python train.py --num_hidden_layers=11 --hidden_size=384 --num_attention_heads=12 --num_key_value_heads=12 --head_dim=32 --intermediate_size=1536 --vocab_size=8192 --hidden_act="gelu" --norm="layernorm" --norm_place="pre" --norm_eps=1e-06 --positions="learned" --qk_norm=true --attn_scale=0.177 --bias="none" --tie_word_embeddings=true --parallel_block=false --init="normal" --init_std_qkv=0.0306 --init_std_o=0.0379 --init_std_up=0.0437 --init_std_down=0.0437 --optimizer="adam_hyperball" --learning_rate=0.0116 --beta1=0.9 --weight_decay=0.0 --lr_head=0.00559 --warmup_steps=152 --schedule="wsd" --decay_fraction=1.0 --decay_shape="linear" --final_lr_fraction=0.0 --batch_tokens=131072 --max_seq_len=2048 --doc_mask=true --train_tokens=1150000000 --max_steps=8774 --dataset="wikipedia_en"
MLP neurons of a small language model. Each row is named by its layer, matrix (up: input weights) and neuron, and shows model dimensions 160-351. Each number is 500 + 40 x the weight over its row's rms, rounded and kept within 0 to 999. Numbers have three digits each.
After each neuron's rows, "fires after" lists the tokens most often just before its 100 highest values on Wikipedia text that the model never trained on; "fires on" lists the tokens most often at its 100 highest values on Wikipedia text that the model never trained on.

L5.up1090:481466600423476466503486532572549552458480484488527466428437471520478516499442427511479501435486556467503519435446451491435537488504469518547499405497524627538575520462535560582557555448499492468511528452457514439463431499496515504549531542487521505487487507539502484498433457463521473513526459460485467551525533456433539496514477478531526487487453476462515466525514518549506514472494507530498433457493562523539467506526449525480482468451475494418469501484489507527473567542473482515529483474506574542581521464537422564525554484527414457549439490416488439504410562431530483520
fires after: " |", ")", " ", "W"
fires on: " |"

L6.up114:543509525514458496501527571480485448548528511486460563489520573532532454565479482573388452444458415487529503542519511518508491473515446489564432422507474472457459468519478494454509519538545451514458525513492442433511513467451548455481533548525498473542501530466491527456517525438519412530506506553485490476533495485569483534459443494501500482503521474437475532542530462502489443488522488511509537531536581536509599494484472488468447513512549503567415443497458530412493465449501490461507591529558513437471538561531540498442496494502586472453459500479471527449578508465503493398
fires after: "\n", "\n "
fires on: "-", " -"

L6.up519:544505493498461486518545540458505410525605512472477548487444511476515480578466461587412484554438478571520510520510488493446496471477514527556462473501490487472535503510488491508499485507527496472464484478461440480574503467529516452488517557513519474546468516478567502475588515495497512559506502536471452468538553491515605473439468494462528524466543432488586581525483524569537504477531505386488579477476534508498523523528494466500365508520453475517441542461456537456475518457479467466536587545480471480473548501562525503496406475525487515437494495466439514483507530476576514456
fires after: "\n", "\n "
fires on: "-", " -"

L6.up1115:468461502489557494482531506427497472507506529459472472559507476517583565528447537550440467490472492462480567513489506499536458482542545482543487436544525451493468548590539519547557446494466489488479454539507461477490534452527548469459538510535491507539437545519495446477564492521451472493503571538512494534543526447474573508431469482542497479524554443454498503501461498437469501471545507482516443553548528517492538464513556559432413466457519499544498514498431392518447527489521483434488513577549533491461538518542478516461517524418539484436501493411474551463617489449521535454
fires after: "\n", " there", " There", "There", " is"
fires on: "-", " is", " are", " were", " been", " also"

L5.up1531:585455574569448505512510511493533536478484559525430534530520492509526531568460481535408567444506595426485466459498505456454542469473447493511520536486518570563555570445544477483567490537528488542540486462496455463511527489523460508399507498525498478489461510552534514461543440552489535468530454513478442530503490467501490433467469492528513577428531492522582479478435537499524527470521508491468604448460495551517482504519503488492471478558510551528436527528518518550476551501487516516514491514460606472411502430490454447471497550502526511473505436502505494514550482384571456530
fires after: "\n", "==", " worked", " ==", " |"
fires on: "\n", " to", " into", " with", " in"

L3.up39:499499490462407459531496443540481541502487488480559554436447533491505495571501484512463519451532559476544491459458505459500599472471450391546458467599521517464541492491581580475535487503564502419535496496493498480469464480519465536499508517509533487502540498510428500456544482440543536498482455435500423530510519482511549478469472416470437517561524486548574511538488425492541516519511447426477469419546551486527507467536500437449416450555517419495518529458559506488464463470455520482509391447458555508525469501515464491521511456461405462490459500479432418488509458430503558516
fires after: " |", ".", ")"
fires on: "\n"

L6.up174:531494526459456514476484495475495528532491500455579424528549527457565565535542385524481513499488555574552515531486481460493472504435422449475543533511565442457524490445496472430545449557452524525561581409491470499447510484497500478399506514553473468526414560461489520475520453555471531450520445451462430444497532499612469502472498528511532549474466438574498534473510583523513523503560514535483479434527539518521510520529508475455548513489483532527435558466524522581462439454486511434443457516482580472452514521510508523482464456485516482442551431514476536453559473462562505529
fires after: "\n", "==", "===", "|", "===="
fires on: "\n", ",", " Party", " by"

L6.up1389:499411512473394561509502625523520493555465477506504533465498514518546481541478512507444447463449513473518536536464475533461478490549446510524451483526534562549530481443469496524545480495489517510452475498492489496552533393476496517493528537519521503551422525447445523516476429406513492464492483499503528491576466495529495516487436474529520497488449449454585448535543462500498557535460482545573467459558489584467581549429439511507431509584477459484467538471472471462517529438490481453461430492563537481461453471502490476474512536523499568490550500476493511538599468425542539445
fires after: "|", " 1", "\n", " Win", " "
fires on: " |", " 1", " 5", " -", " 3", " 4"

L6.up233:485495491498448551492451465534537533489572541502502515466533494405507488465442408518506517547462523520436560541523495420444573523525428502525536508526515501506501571513545524562505473558443524558490602455473478493506511500520450455457486492543492477471424614448509505490572460547475451522564487516492527519535486438502506474469404494516555528540542493519514499593560457471448553468476481487472548435559494443468493511560534499433517495484440590578512486457568531528539467445525510497446489533514500472494433542517469544551412435495468495447555428502445456473482444477567415464
fires after: "\n", "==", "verage"
fires on: "\n", " prec", " living", "=="

L3.up1394:560534502514450480566550482496475437501479457519464453432550535519494519496480524541469525430494526528467501607467470535491521521504512497585525466538511506560530439488554536456605553523600503470513573445592468486543441476524531531542510496496542585564521451460431474458490479457494479480524498407453487574515503445578531495487464522554483496571541496521537521526425541509490430518449543525456505400501509538523497490440533489468493512531441471497487478446475450558516535534509517565544414455482560459580505533503479473556494474443540474573472443500485456485500509421495533552
fires after: ".", "\n", " ="
fires on: "\n", "|---|---|---|---|---|---|---|"

L5.up734:486499521458505571502493525529460516517537523495530461506530579498486410562503518518421518570437556541499479539434510534381512525450562452488477439540498501556467514487463542479576519498540518509513558566479497444450500504448492438537525507550555491481502489536504551472524488431527501593511457456491451486471440503461497465548412503528456572516404381540477512550503428496535515472541496480497416437483482516537494464452489490381531455478527491575494484457565521540551553472512568493473472500517498499502521561490575437413522477503476513440496511536492545525490519428454495492
fires after: " W", " L", " D", ";", " H"
fires on: ";", " |", " W", " (", " 1"